{"n_layer": 14, "d_model": 160, "n_head": 5, "n_kv_head": 1, "head_dim": 32, "d_mlp": 640, "vocab_size": 1024, "activation": "gelu", "norm": "rmsnorm", "norm_place": "pre", "norm_eps": 1e-05, "positions": "rope", "rope_base": 10000.0, "rope_fraction": 1.0, "qk_norm": true, "attn_scale": 0.177, "bias": "qkv", "tie_embeddings": false, "parallel_block": false, "init": "normal", "init_std_qkv": 0.025, "init_std_o": 0.00472, "init_std_up": 0.025, "init_std_down": 0.00472, "optimizer": "adam_variant", "lr": 0.00293, "lr_mult_qkv": 0.4, "beta1": 0.9, "lr_head": 0.00606, "grad_clip": 1.0, "warmup_steps": 257, "schedule": "wsd", "decay_fraction": 1.0, "decay_shape": "pow", "final_lr_fraction": 0.05, "batch_tokens": [16384, 32768, 65536, 131072], "seq_len": 1024, "doc_mask": true, "z_loss": 0.0001, "train_tokens": 141600000, "steps": 3303, "dataset": "wikipedia_en"}
MLP neurons of a small language model. Each row is named by its layer, matrix (up: input weights; down: output weights) and neuron, and shows model dimensions 0-159. Each number is 500 + 40 x the weight over its row's rms, rounded and kept within 0 to 999. Numbers have three digits each.
After each neuron's rows, "fires on" lists the tokens most often at its 100 highest values on Wikipedia text that the model never trained on.

L6.up222:495515483552553534473527495454497576514490528535442459622556487555580441538524537511493538487556480510461475542508539493482495518501510460490474537534437507483453446506462526428504518528441491537474477465522465539563500492474471494488491505580481487540512558467569422530532446579500497503454558490517446529537450486500471482482505489405473472485459480479566473465482566651509492482466490550470473476611463512504435536551516566511469484515534452526491558515534525502478501506436517
L6.down222:456465415419541465529493508465474478493477521459497438522516563482513471467517506547502493476459485627525542518522495469463525485546499444581514453450505446552555510543528521497442500451473575543454542508425425485467407556466457514470480537487480484481541523500472515501555534540488501476516547524480518492481487443507489523561456492546490600541578476467502565484472489420518550570557494501504401516498499522523529514437473506511557489479399505480475486510532484536582520486524550
fires on: "ad", "n", " October", " end", "en", " att"

L5.up292:585526513521492549506514521480498351527514481471517446469530476513498497479467492475457490581598501486471481481465505504455521506534443504493453438586560569503534510539488514482520475516499496600557506551444521496506496529437521451403542440503517571531527483451562485491532398478537485425543563487493479542473536495519548514527466479460562466512499545452520458501563494551454518558492489461515492495464464439546502497460554545505421509477503482571524439537487481560486502490524531
L5.down292:538462543469434479531521542534529477462475506530508514469457562439496489453498438447546530552470542602489583464482511503518500557417515508484466557485568474519519555466556491499487552479463527442492511515468486512564498423492526511503527530454491527528445521466542591531563534492527445475526483513539522477554506514590436549536441471455452482489589427517539530397498488467541443511548551500553489532524492471502420461465538488486558565467461470493536476511483471495469513451565484
fires on: " (", "-", "–", "air", "ey", "ace"

L6.up538:546590496556476546594390527542497489510579518468478443513475463519445499506467527454412511486485524446516449518510504549513564510475532453485510465496519421525529494486495517585471507539592477482424505433560455421502515517551497529466529502482465550525485544489500524491460580477527511429542508514486521572510465486458543516514472544560491562444487520500521552448468555565485526491546530484490589482556513523469557507551470497525529509465487498588481552470558550506474527489522544
L6.down538:535516519477421442532515533515480512489496529560540507531474440546459421502492488480469519463448511583491498525448438526504460545510486478531458475616458497470446490499466519546508513496568587524558510512490541529421471414491424640502424549504480550475499517496521494459442476503474410484493495478509482470472471539503457498520485495496474485500539486480527530521537549583540530450479520489453499565469585504496484520538516460490550477515416532428580489439529481544463481471485533
fires on: " b", " m", "-", "i", " s"

L9.up56:454480549495416427561470557565502467487498578450544464436488498542509548527548437491473500508499530494500454533499484508476542421583438505516477523501519558413570549549482487505495539519572483511547466497501451527432543480487463556505498467490517509521411489522523524495459538497530509550509419485462477424527490492507534497460535535492478575522454516521490523528448421487466495532500427495506492485497527512524446507448450454403495483498407498445586452557550488495474582504473543
L9.down56:472447544502511512474533490440558464493448508500518513447484541488509554494533494505498543515567410466471490547497473517469429444472585460465497511600540521543509494467519455500428536548506386556467491472526468478476534491457457512514545494425493485544485514538500580467516542484453578392465495536490514504515486538489531463464467445544446595500483491499450526492560489464462514539506467518506431551547507517483468510589445469532547529535546465482455449505530537523562456508591527
fires on: "a.", " t", "a", "ord", "°", "8"

L10.up520:486467423483453527476551467520537467512535493517531499549542424444491649515492524499571497456494499497447524460467474523473472523479460494572459571546507473544445558527532464541507502518481504543484507462500449488497568511496401507447550521488488499529539517499581485440515613571476476473444500496494519477574396420516497501420476507493447503515501487459567470425525500502510578436473487432480547483521494497578547544510483490468481473489542503473533497526507476473455505512469470
L10.down520:541496508485508483551598630488513444514507457415507466488463482554512444496537561607522483476540488449472496494563556490525508493557497559448484462515531479535478441586501548510520449504489496494546480543484488481488535524497513517491503465549524504448507505538522436576489508519565508486543516564413558514508467489548466557551532435487469469490429416534454516516489520496518469497524475517496575488498520491477505566525622453471467542521472531559456456528566537473468536531453496
fires on: "ov", "el", "a", " wh", "W", "u"

L10.up453:484435541550430502544509534580591516467463415518512447486511471495514498515471561498439513480501471503481461548470537507469485535537519482540609469533523486529444530554477504463496423612496520420478422527510591471537513505479493500522437454517507540532478446499506481470500504482454510497495452471492469474509454457513538487550521525469461535507502423472554576442502561510538491533584487472467504523454467487574568526462561518477586488450513488466562445504497591480521519501472483
L10.down453:516448531521417488502525459466602400504546514488502541435486496559470481517507480492489459450499463572437488415512581496558499486547512531459505461524509475485523514481473541490506465450486494468488522528462472463504492543489440500512503522560424497519535526515531487515562526472478549508597481504495513481472422488407516547474547498461409463482462420468433478530544516484480516494454491506537523551582504408457464555476508510521503554586527490479512517590475611510476514490480511
fires on: " Al", " I", " O", " G"

L6.up47:528599520535481495496512469541453488349468508505569529514472534514446480487430486494479490543477511492549472428522500536517517461526497536482501459484557484570599485533487567553460473517571512486550496572467522515435501495563524475446527467419496543459542485567536458475487487532449479507541461474463573443483510599628478506541511490508532490478533531536539510445546477502469545526532551449503453504502488475543593574469493523505516545484490481519501487478539549491540508500500492
L6.down47:539510529504534427573558567541496518486481453460513496559458502488445528519491520483497516521518448435525420473540463436528489577485429550502512496500494506548446494582469433514557507515577493531541470440562507515495520479496488519497481499488459454488474476499500495494495471451513471511499464605470480494545540503501487425470504498455474399468510479429427523527541493614455472449557577473562556501500481502476447479569477471485457477474492415451545526452465555479491528587515472
fires on: "ric", "ree", "ater", "ir", "w"

L6.up520:532532573532522505524436448446530512538539392498490434508527511608440523520486501475526501552497429490511494506518499497535517453526512490460425491506484410512418513578486553521502453532528489477517521546551512456530441505451483540486538555522463459577479479530517521465549440481465495551452528529478442476500529615475568438531528479470536555557526476558508454481489483496493525549536569493489487499500541519500539462506466533432498457476456495490485412517520593508441482523582485
L6.down520:499533433469441445469455496469493548463524486579495479550486531464517535534551489527546494460482441437478467542490495551491523512504479516433550465480494468551500504504447483534504491422489454483568524508571540492522536508452499631502462482565520518462466535509467522461545529491465461456467532462480482486523496597434447493517515500490531497494569481453571537495491483520408487510473549477480411417503472498487443495522387548476530464538523581518561547452528511556456429509463486
fires on: "w", "ach", "ric", "ank"

L6.up453:506474475525543494550483526508538528499542482473419468455455449605491440474540548501453497510489487496459532532494483518610506599482523495501461492538481504535570421468493466364450469466525471456483449515528490462518529532506499565525514543526511473495494572543513482512470495442543501450499481549452496572463510480500514555429445464503473543572457483476555510540474557513517500526575423480529508552511522495429513442581509505478489514549489519470482574525483541546418486453533536
L6.down453:491484534473480447538487509520486550511559542495542504544494486541492476517517492440492555490518479545524476557421498596473555478570525484460497579500412527428516487521497512496516470496519526516494449530523524576470514489522505579492513567464459547476413560512502519511500534513476453462539538523465471477472422500439564513520479539504534534474527587505477512551564498551515510538477482551443544439412540481480519548517549496419548573497443551485525497401571457518550451434460523
fires on: " pro", "ak", "i", " r", " att", " m"

L9.up551:460566477540451419508482458480473609544409489513537399491502472484544485499544475463480494422505518484539565469519484503501513540517468557494487612457473580500522463527449547478498489455476509493493597447441533495440519512443543453499554493515488454465486464534536571506523550442512493505562545508513450514553468543561482439500469457527438421547506420501528483409530532527490520425491534539585529498537520499505494506476498510495531488457509521524515569482505451501516532534484521
L9.down551:484516458475489488525506542551406454450467456474544561502546534553477510501424488497502490500446557583475470483501553500508581521531557518505542432562503473598499524425522549491489511531509516474530442504446482510488524406554532543500479529479471489486597434412571501502538516510516531461478501486468548513500468465507531527474556523523494513500469437543435482505592513583483475478483560485503532584570511410507548554467513501559482520493534468500515489544502466483479408519465480
fires on: " pr", " pl", " se", " g", " k", " st"

L5.up372:516519561496462483553551494494519457529525520471552369504506493514497485448464531477513495549533523485510511508500492522470507436502397515478465446482528558543517455569522481533547468443604474556480522604512539564559566491481427506422500504448502559544508473437505480528564431554488531511437543449497473538544515506496481540523474499513468524556529513476516468438514501499503536525510583424495490520514479486557470469497458490471451507508594459521511446502505504479516587463444579
L5.down372:529492609500515494500559523527438527471447493511572527461416499540530491424441497485492504573499454558477543522510500526518493523452513463486511487500511433539499563497573530522484555537491490439545508524426492484510463450478561437543497521447486509508444551433496491511515510464534399461531505535601570456522549479555485493554468416502472537449531611509475540530525516517499493560510591493562482515499511545500460573496517545477516540493486528550513497501481451532420529523537529
fires on: "-", ":"

L6.up340:529540492477520488486428499478523468476481468483539477452456512641505485551459518433500477569475489464524494469548480522544561451478487485450515506532456439474515463543526522492487549524562494411453466591504551496475511490469506556400500509482484526453459447492472549472479543540517524482533530462501498479498470573509496448492455502504501547536547519538542513464458518545453530498494587464530520497561502500477572548508520539543556485484381543512509468494601598459497500448579516
L6.down340:543555448505495399467568486583553492482545495497500428525474485459487472539504506513504503494511461610517587482477460461478494587517516510506491491503499492468455486525420468525530539484558580547529490460567570539487561427490455615473456526514482496497485519514504527497455482494507421445492478550438541518557477541425433474524459467496502480466559511459496533483513505554471526477464450494468537523501487550482471507496474452511491461461515533461570496408462574525434449450523499
fires on: "-", "or", "w", "ric"

L6.up258:556551610507483392513534410515525554446511512501453531519523446468474477479476464496591491440420472495478504468486564486511530521443540507508533515483459508532459501469491540573467519553559498486472496440489436490484505519541509504461479570411525536516462507554526442455469567499479499518546456475466527477491477470458549593421548525502494570485474470535522482394574506534527569538561540481568525528488494470502453483457461482440520492496556538489470508499473460504521533535482540
L6.down258:553580549535462532607452511530506490452468536469571531475548544562494468492495459494411579508403520570474449541507480506502498521529462477516499550470558498474537436536520442486561500520520596493641463459470498466560494551472554494466534492522480494458519467534533492482539463553409435510453498488471509427436524466484498537474483489540523460559481478509456516489550509579496497448491497493465500506498471500480482495514436500453545515517516494530507539434563480460495523571485506
fires on: "y", "or", "ir", "th", " At"

L6.up119:525465527472513388499448501555504577471495507487481505563478518510508543510468584467411500529539525478459494565464487438529493535515518514527505540516430564506453532555500432487505482398492502444458557495556484488479468503520530450480491525509493537522511550499439522471471530521477512558477513466411465498516438471530475523485427554481466581549511561471458470476502495509438431479619522443483483522533514429431479538515571519518468522590502509521453560503500489550487506438440494
L6.down119:528503538415440507516504506541488464434489487558511493475542521488517444576521396469478528508501489543510470502524493610505439473479503413530530445475497466474570528512497499481488485521539636445487506574494535528558535445432485525552560467512458513507515428554534492502487504499478524497511506511541491487478409499457526456498497559513470528521468508402519556508532451500505525480564459495531502519520563444580516501463571446441476542486464502453441461452506527504438470443543529
fires on: "H", "T", "st", "-", "i", " ne"

L5.up304:537498462497497474472493491566582542512428529507512501480470545547529485506486546523463527421520474530553385476505517505535445523481519500504534430452473449455543554439509565452510516529405499486499524514549461536469452502519508547504437501470505430507498569492420565486542537492500478447544366466441588543453462473535456444504502446471485548444487459453496543465509481508544494453463472559450469521456513521561545519505451491496455461533559534473510495527486507566525492533449517
L5.down304:461534420507551487450600475504537620504501490443451565536545500518538486518545551479503458496400458464502446440498497485525475499513534461520483496478477481490530518492511515500473419485514596531543513517461476500499525527574502505512527488491582523554561496506472467440567555523495550528431488524514421551518489536435440470485577545487516409534544456529503437484488519537550491472464514499476504463491486589428532495548517488565469523500470496451531538472526490464551550578482528
fires on: "at", " kn", "ad", "y"

L11.up380:477499472522535477457499486472513480525558472497491428463458486491463575483508553532486528518485516531461520543472524521499501528553485532509486468443457504539510463503522518492512522401522484426533543549507563527513541481578492515499487481521478473490508526498605549478453535458486513503439476564425529541479479504494515525483531438585520364460504481462446494501482515498555487455571400559545415514382542502497544440532527540526469507516482540569462480494546406572513523515507531
L11.down380:562460567490516500472493494486494407505460458487423524522523506397475463475452535562508498492463557480473462523460607526493450549531561473416547538456479472567475448543486494466469509493511541435468459519496512397512530459494454474532530511570516479493504587479530509464540485459514572532509510508494500505473527523460499429445497441431482525543535499506516458507468514488502438487477535469421435478452559427475459471514525544543529537549534513495527539471491552506454563400484485
fires on: " rel", " gr", "ic", "iv", "ific", "f"

L6.up140:471537568439469451518504500461534547422512486520506490467482485514492447534496453480513521451438533506584451512483513549459543471493481506441547408469538439525512471420504491542491500563549513519489489492501495461425503478475517558463528460458504532536444516532517375463439504498487471551560549434522510390478515512515537433459526484550563464535520463609542497446510457472483541466551521434524517485512510498557499483493491450447551519492503530477508405502531530467468444443504448
L6.down140:545540493537514497541501570550486510481515488436564507570499605505473503543500450498444516435518456488458478554433438402512460548511450455485503488512526480456453512472514449511562539496550510490565488435550514468554539516545537516507493436420497476524544387493495543465528485520479413506495498491542522494512561480514502399466499492514484456527472529532430507451555486585450482472517523512457527536488450554456497530482447542566480509502525537565521559447503526486424466549479504
fires on: "á", "ar", "or", "ec", "y", "l"

L9.up444:489531442479458467467536504570545540513433513495493467513461533555584508417539443508476484498499542481534450481424515495436471523555500591490401459462483508503520417509523595482498510515527511529583526445482503467440567508498477488458550464496487531405413487501473447480489589554467509494495529532565444424519525542476492529480495519471513399483464475506493523539463475479540491529526490475494511520479533480490459463449443495513509459487479461459529472527509599423514563505474464
L9.down444:520460454485489458485475498495568440507492477489482550542517526468433528527502466486513545408472514489538517465428480489539516436539537470468505479506467518468445517445495465542444471526579544512544561481510513415521475652481458565562528475446504566579548443513524520502495513462497560432499524506516444467476453571483505493502467522502415493484491491557467542434516459491539495496440495422480460515521493511447475517529471515580487516474545444462474502435481438473588463495551490
fires on: "f", "d", "ven", " 200", "ing", "ar"

L10.up349:497476539573511448505475523550561481417616439499573456486574460500545499498537506490539490492593496479409506475466532511484503514471521458502484457556546488500428585562517467480516509494460495435528438557506594523517515502496512481410468480507494498464472424441505496479493465482468479551461516480474528461460471536509531488548446512432501549491479425482522550452472563493439521492525420544506527505408487504583533550525502534478526463489504526472510484502460579441515515475453507
L10.down349:542460513468484526516604491524538408453517440464468529516461459522457492510488452474476504466506501402539490474544562491536470491539512508523503466452523490507498455420419488512470433454501567486520467471516488408489468451500447480532460491539442423494567519438528512450535484488442655464584463503558555455489478488410458527496534436499487504447491460570466477481493501515511519492455522449454512522565511442509470551517478521467543489528512496502471476433471514516502480538462476
fires on: "en", "s", " G", "ce", " O"

L9.up628:493471580549517517449428520493451540416470391458466462461400538519552438472501476447468467459441520497454542501484490469564434524440486481514454547502496531491531484504458530464497402532493538494475590525509559542512518460499525523495508414484516480462475488548538524489504533477462494465516576471500450510514446528455510432530533541575463470469549542589486552523502467536510523524544469623447488493421484491504557422522494497518503456504524461526491510511508539484513533495488535
L9.down628:489501529515494484471453497473504556527457504493513554488523500508492452508425488518436498545562515598474490450505522544409499571488522493453471511542539510461514493535529495475458524472504468476480446479510501517490513492473504578437500490420552546467615450415541399506508494525592587509446494490534460468569501415541522508502502476486445482538500521457485530470521518519565498496503483396430544584456599541484539494469528512549511469465451485433503444447510513521495491474513507
fires on: "y", "amp", "f", "s", "et", "t"

L9.up532:490531507541470408536541532536461514560493519465559473382426538497529539556464479504482490476410565526573558473509473489449508522489432527554510602492524539509547577582469531535528484505499514463490582446420545514457475474454498472538510472492497434492509502485581481561532464430508496527494506510505417463543445509452491491504554550506526445554474467542513470440487479533500497457523477452565507526477522515486547529490513480553462515427529451511552543497586508500502530505484484
L9.down532:465531519511508436500486510498486479521488491468540575497480507546521546466469479405495568546480492461471466476537505529464544437518518498436546521538533483511528565432562526500530563574505532442501526547482488525494545370510494521532449461518495595505506449426593476454506550511477457486497516452465503561463436446474565521414541501474542470506493464476452477515584528567557519462530489487508510574544554493460502511495561511525535570539508453496533450492506502518576444524515452
fires on: " g", " se", " includ", "ing", "y"

L10.up223:489496520562501479504498520505552458530557435606547549502564502471521481464488441511493514496522536470440505470518470559509511577455505543548493523454433483513527548621438531451469452510438476504508404574461569451535562501513495468447573501474513457443553466476443430551496462427528487533518482526442532484531483574478481561499524486527454496454515483502518487436548505580566528469514471528493489510488517562493443531484517503515558497477584460517523491512416552515501492500494480
L10.down223:623477543568466442518523477495530451522531502513502542529484502504458543487459448523445502506530438398481489496538620490500523450538543506498520445446520476463479484455468483465519434538527549465513433488527489466469445534497491484537486520481462483485566593464474499525571506515480564461491536496485530516491476528509518552475466522491471595501586537483419578479464540422518468517462506492477488425517474498543527495494488476480575494421541462506487494434490499510616538551474501
fires on: " O", "s", " o", "er"

L5.up71:551502429559488538504501537494425422474495555568432510502418496540479470535485517543501488497488527520454504475485471468549555513523505515437448523487564530494519462491523525400477483523508517496458471484493445496473450532574546497442546481525482487522510395473470571460500517455515498548469511568426492487439506497545544549481492542554473478488512541504420480514495456504480523531489517544503506468495566541420475505504487551483526523598384527436424477526483504569433569536553507
L5.down71:521464478441493462502461482432490490469554553408447530536478510561534500564546439518535481474516534427471537486488552478538545479497471516574482566554464496398485450442544567494521479521496619536459496493494477510524574588489453472521489526519452423516476522530533521543483506513533524423495511491442534447474470565441495461498574482478491544518516510502550556446538559438480450477558449570499452467521531497527497495439525530500484538481492512448516507564523512505493530423475548
fires on: "is", "ich", "ah", "ther", " Col"

L9.up297:524527440477452529425417526435527531435477473506501468599508565524531463465536514461477502443482494509512519540510557530517514503424494510555462528566460418486456476591491463556498506524497508536464537511523509499442533497437484549519490433505477464442493514561483475548453565426479502451510577525507502477544441528486473446516515584505386445488550525446562502520515488590484491512568497538560565510451521477533536461499483494469553496489533450518509458514470507499555541463464539
L9.down297:482482545478536468497474549445491515504538432514490490548521516541475512457475454458458490440466455428512455554453509480446437549560516519462448428436489554439526472535532509531449524490467563535513445506506523458493504567506519582440450435501495528449534456453533454560474447528506395489493511523536503443520479452500466484524424447517479459533428521522467509510513502456481535544512536415474573591495521516465510511460534494538555460537464509404503464420490506525474482555443514
fires on: "t", "st", "ond", "ad", "d", "amp"

L11.up232:458536477543444538508493537425542541481575543527545466502504507505532511537470503547483509519564514518517492578542476527481437535452449517450597533442439526482482443492435569531467476477476507517503493622503454478580514504487537535511519462507492481476550601436538487480550491536493490434569500492513434516469478502473461524503494442519580517542494526543528494502504521497453434473466461525436491525409558519493474506628530466512530513494543520508532437474492426491496540493441524
L11.down232:478535519469532492461501462524428498492496493521501508419436484530442454539473543498477526543460602569533594495447538474402466500456518507428452488451496468523458468490501493488486516511465526505489474520514523474489466551495471427502439477529488440499522502553511460435534438534403636443480464511500506423509533496466521420505435522482496488466511478510477470516469449475471493527496546423542476522514562477539481512546547472470540429532477473461630494472483480484478466488521543
fires on: "f", " con", " de", " He", "if", "ou"

L9.up70:455491484554484466500511479541484488555558443532530489438479491529598544523427537500480478492423602486538465419459537526459546505561464592500429503430456524534481480538452577566504519472448507503482533502472558528413545507441447453446549543457501513506439541482561520500478513451500502456522518468463437484489427505509525511486504403488452419488495503557469503443504467567567525455471473498493426507527498503513487495465490497469442531512523540510539559493498529434501512542511504
L9.down70:433455529526587453465552529496473450468485472432536635507534468466510516522513477513500502504497580542485515503525515509492545515496526558445487549559541501505533538445530500488465473543509577508558510471514526519534480416530503485563475465459584506560540423483514430509485566489530544458458504409512499505523479504497457582458578555494453462471515446510461486470547511522492492448456584453532490570577517494496509519522479514477516526456503469474513509580520413479537425497469485
fires on: "y", " includ", "f", "ver", "j", "ing"

L11.up433:437548457530466504469573550443555511504516561500517474490396477491497513523516494508552501510512508529473527540568497476495455512563533503547545513493471542499520436533484524535522488519502479482520456562482532485540572477564504461460463516523511498463535517541565483476533530518538506478440476480467511607442418434472481503512517420493577430522475470524513512509443558496483540400555435442451395472421513490556520462572474496518488489494534559526523507498540386521479514462482529
L11.down433:516468528453568488496470514441481471487453482513502560475457521470512489505493538435466489574492527443450489515469527540426469520429570476463500434517498488542482444516524475501456478503494538481478476530568525421502458460541438451506522443555460490469549447497496489492543496529443670495512496495477494509454553565495464450467470457479494535525469555533435515564518530502458466480497558457490461561482585399549473489468493488448494466559471557519601486488473491543528532537501506
fires on: "il", " con", " ele", " rel", "f"

L6.up388:489530565450492429465443517534496505466469485479467473481461440503526516518456469503493480578521435488480500473537497441507509467509514506447491503461465431450574451486544447517523491524542493485524418462472509517416510468491560558525532428559489484509412519566424487497435519517504510521506479447427518434513484446457529511505445495473548574550477506540471468469503557476466468471557521421581526527539509529492484551533514433436502474436405579460485461481412505483498532446503478
L6.down388:541502559504490563489562559524555440448535477463475539499470499521481477611572443499456485484487435491462534516475456471492448565542532435504458512523499481541458488554497546529469533518512508451503477515524488513505591452515499566538565523511481505421510538496486560516461465478512443462496508498452536514503450562448441423515456493445463492460491516553502496476532474541466484462517505519460500401520528497531497503415529468483505551472535563536499459423463581488354501462479514
fires on: " as", "se", "s", "y", "om"

L2.up246:516507526464469455421518495496561503459564503461410517469457469542490409487555527547500501478476530507424509470515535460467533462492492476505498478545504473527463513399587497482537519518455501520474524530478561592575530464517484412489506482492538477473519448465510499442471482487493536446520553456575511368464490459572518485489473526523519456455519513527543502472489529503510543501557497486575481489630487484484476485586475479481454548446459562566492472520476474559529480484522515
L2.down246:470518507492597522544508498492445529462505483545538557553489505571433460530499497519499529503461491421485511443523514472515558491532464478438510515434469518506509466541530459563482448474528587508515460488434460478509563430488575483542437503545512517510510436547499512556521476477509461558488485471493589597522548537498490515545490590496457489474502521539498431505475477555553467473495538565521541440527519573505509522502542587517490453405484449493516532440459469523497535577488421
fires on: ".", "ch", "mer", "ild", "amp"

L6.up523:510508449503514530537542440520477534559486502502493483584542485522461498490525537456514504532519466555503491521506495508504412547501568525520462555523500553516458547520422535496522509477449496554528542501468436522596473494485475484484508512526499490457547486518601454450549481499481474567487492508490512600570552522489591461491523486456533506459485492409490491518462516502562501524432471635451431483539504519534481516519491534462478561507596461498543496538485494558518589576448538
L6.down523:456503453496498453537425460383457562557490460553433493470505478514495509483538526517570546541458536458528446486427507557410518416482460513539514532487522519517528466520536465493489472451419523474469561530470415481528461615469559494542498502628540526507481516436515497495461540502471503480526544514521471499508479448512494474519528516512512477503507475473589545506464480404517558524541514515537524472498472492544514474510459477462511444525466497540468490531540482541584580554514504
fires on: "n", "===", "en", "ust"

L2.up554:516474501492503420450576470515511570492566468474468446560495510504491406404497502569519547524426557494485561461548484487442493517479429534563459519473589563539394572456461505465485503453467490490506478543557558590541494475464501501467480496504455464478544533436520498463464475469525494515441501451540478518500541529420517564479412502516509577451490480474479512434483538489464512548470504488441476481543490493519528510514505455539454539493454552552473497535500494528512550522446470
L2.down554:453577510535547582559479524470500487438448529480493450522510576498546444476496553450533532466590501598486508527531475536467485457533472477520475533484479460540479535492533476569459466500482476510556523543471489482472517472508498572457483457451486501522516507508492510531440421481477345567503543466510525548498483483540520489558491556494480456525477565507478499467524518551560549522483537511534560465482512511494472540583491503504538416468491520564430527535493509507500529639497488
fires on: "ch", "h"

L5.up165:533507486560538447503472538457452478496483611489480514440404515549445518546571538545412523443523526503502518413505461525502508487518457493574493484550491527420551488433490429508514475506503498569458492449505522532529440520483511520460502510484491567451485476485525524521510438407506497564467523541465527508544455484548469519497544539536539430437497528529482482414446467500445488524525455494464561521464538506504563540446505486536520511527432475526462519564507484590481561469549551
L5.down165:493463474495466485484540490522564471454538551461442501524524529480537538505461523543555525491510502597477501469477510472484466470526466496506483522534459476534510427517492499501500486521459678493401506499506435488466594549450497551473476447541474507462454540504480442514450502501544459477471452528521492485515496524460406488505556513536493556498565448460447540438496534410482466509542464487521432561515501515511492492423512505552585508488535510483483499514576477468452494402539543
fires on: " Ad", "ah", "is", "y", "5", "fer"

L5.up97:533499489551499497433492471459552493499533442539454574506502512481539470503507500496504497469528505507493498487529499505506503582533501510495491449495489461484511551438443551522470489602461517580479517464456454475429399503455561464506479600455511458504486458539598571437540434466574470451516468545447565507538509483534439460571531522448583533477497483537534482528525502543504482568488423532462503517433491481491531499505546477528421463410554520454520508510501465553541502455523525
L5.down97:486503477511469472483469497452583533475487532521490524512516539396402489476487467556428541463465422592512449533430510492468550536531557475471454522438499481535580425500505503469496429471532550497493546543477485522539508515543474602466517504465529536491587416513457474489528562525487524508472502525477448490495501508528452610500476539517464423467555448473470513492498467415548482477524483457465506457483453465525498452504489490539541508492485515454538544541486476509556510445592491
fires on: "vent", "ed", " 3", "y", " Th", "ad"

L6.up93:606535506508535456530463408484527528568489416478508418482448496574453490497515512479452512551511548494491458498534507535547497561528521495462468514514502546501477523506500444461516420414560489438430448595564502450568475521468492504472498547486476507552521544550439482522467494483508489468450540530484499507476484504505590447520454510531476567454504513558595492471445494498563456500501415525482495550537534488416523466571489505533523520563469498526479533527509589499518483476487498
L6.down93:456508522380490465500537476482485561428567483562494462517564474506494494523544452451539499428516539559546491584455481604446481454543424440515508494500412464494474531526466524524517485493555543477547519498565516523532480529456411618449468491476459525510491528528493490514466509531491452470593523473446476453490459554439487453502466474509511485480504530473475526519500500501474502510487505569459532457481513508564520473469508508422517525522481593452533495412557491528510446478511522
fires on: "ong", "i"

L5.up213:501520527552490499516390499524464470436443494492484530380486491516521567502461503498491507488471455533524472494486502520426430470453540520504522486492450512567490503519567558491518557510440469497464459395522527540493397525494457546463522410582480469470511493500419450470510565483512509608485490521453455497514447451538502424474501479469459439465466533474468521509522488484487562534411557541513549496530542470513483543511461469504504514576426496530461539496547519519526498525547501
L5.down213:461519499478524461526474447534555531445497447478517477541522521520603547492506533484588563541476548543506547482536525530479480473497482492542461477437496499473510490497469519503439471531472624516541461472524455470480567458514514518469480522594529462509492570544509551472511447617517537482477474569477515491486535554473466414487496535466504530533498465491513462484473562558525504420502453557516482418439462526509492436542580509531481549524555497463518586504482481423423508506489488
fires on: "s", " that", "ol", " per"

L6.up245:428478590492526489471475580537491471402457535494492556451533504436566443487482486485518514494514449502488522480485455484465574407467506493490558534416431449474582492486565477500512482514509487492533431447461540532444499481546516523521465436516526463473432497525455520569472514480465516448531441425441536499507493462482501543494487540524572497559471498443519513473469591503520502505465464451550568514469476552484496509470515461404472508504450559529511504485468423518464529433535516
L6.down245:599510583567512577508508530565523463466482508409485516446496466505467510527505485492452511489481509493476551487472491412483479607567575483498488547446488505529468545514472544512531537527504552518472460494499516484477544348565535492499553546477477462405532527495481511497505453506520483473500503567521558511463505493527448516567474497471471525462504561566386519522505520542530457471481506499471494480531534534492554553493531489497511511508585503487486484536483521446379505472487538
fires on: "s", "y", "M", " At"

L5.up598:556483472509494525471544478451524454528427495491451559452470492484537518483507572537390523456482524536474509537596484460479523521544586479440437551453477523488582516429524454478566490469521500496475543523451487455505471520471555538489520541468520474584538527472439556519438505465510484539473482473435500502498489465512519519521522514611480528565518506405490513483494502528487436607491536490483430491522488514449531437533477559490504517476540496488509487498467436453502554548591459
L5.down598:466476554454508521466448448458533563496563498415520527518589510487535497466551532510508420456527484416449503523560471508518519447494489504481486524572464502514584483526521540507459457488456408460520560512445474512529500494439469573469538515450446460521478517473524488513485508440504468531435509505486473512535437545509434480525520444456513443489543559480603513499507536456446487510462447497464471548505476480580522542509510541434491555475419467466565494434545491533537437541544545
fires on: "ce", "E", "ague", "le", "U", "ub"

L10.up244:517442475458460511475527487555514525521500492493545520514523540476492565497484519553551489531470503497462528477486427529542518580464498456528525549495467411511460513529503445475479449521419501469496522430468547431468553498500446472563533502473512585529555435450501409492469576512481494441502437512492550556488526412509553493509509564525436566529511463502534498468536464569580547397528500432483513513566500491516474515491509420458567484449585497529536511507558482528483514541517482
L10.down244:518507491527472425536514543482531495552504538479583543467496483546473521531572519534477550492532480590461524540493507490525555548533476544438537443499464518392505514502500532520541539503497460437552501492507474469509561479444531540486572502529523505465523566510524446540499518497518403460481576550434528495496477491537448527530440473494437499517540557503488485518515594531486458508494494516469469471454515487525478515454602399471446598432489517532470416524508586453526477500490482
fires on: " r", "ov", " wh", "gr", "ul", "ased"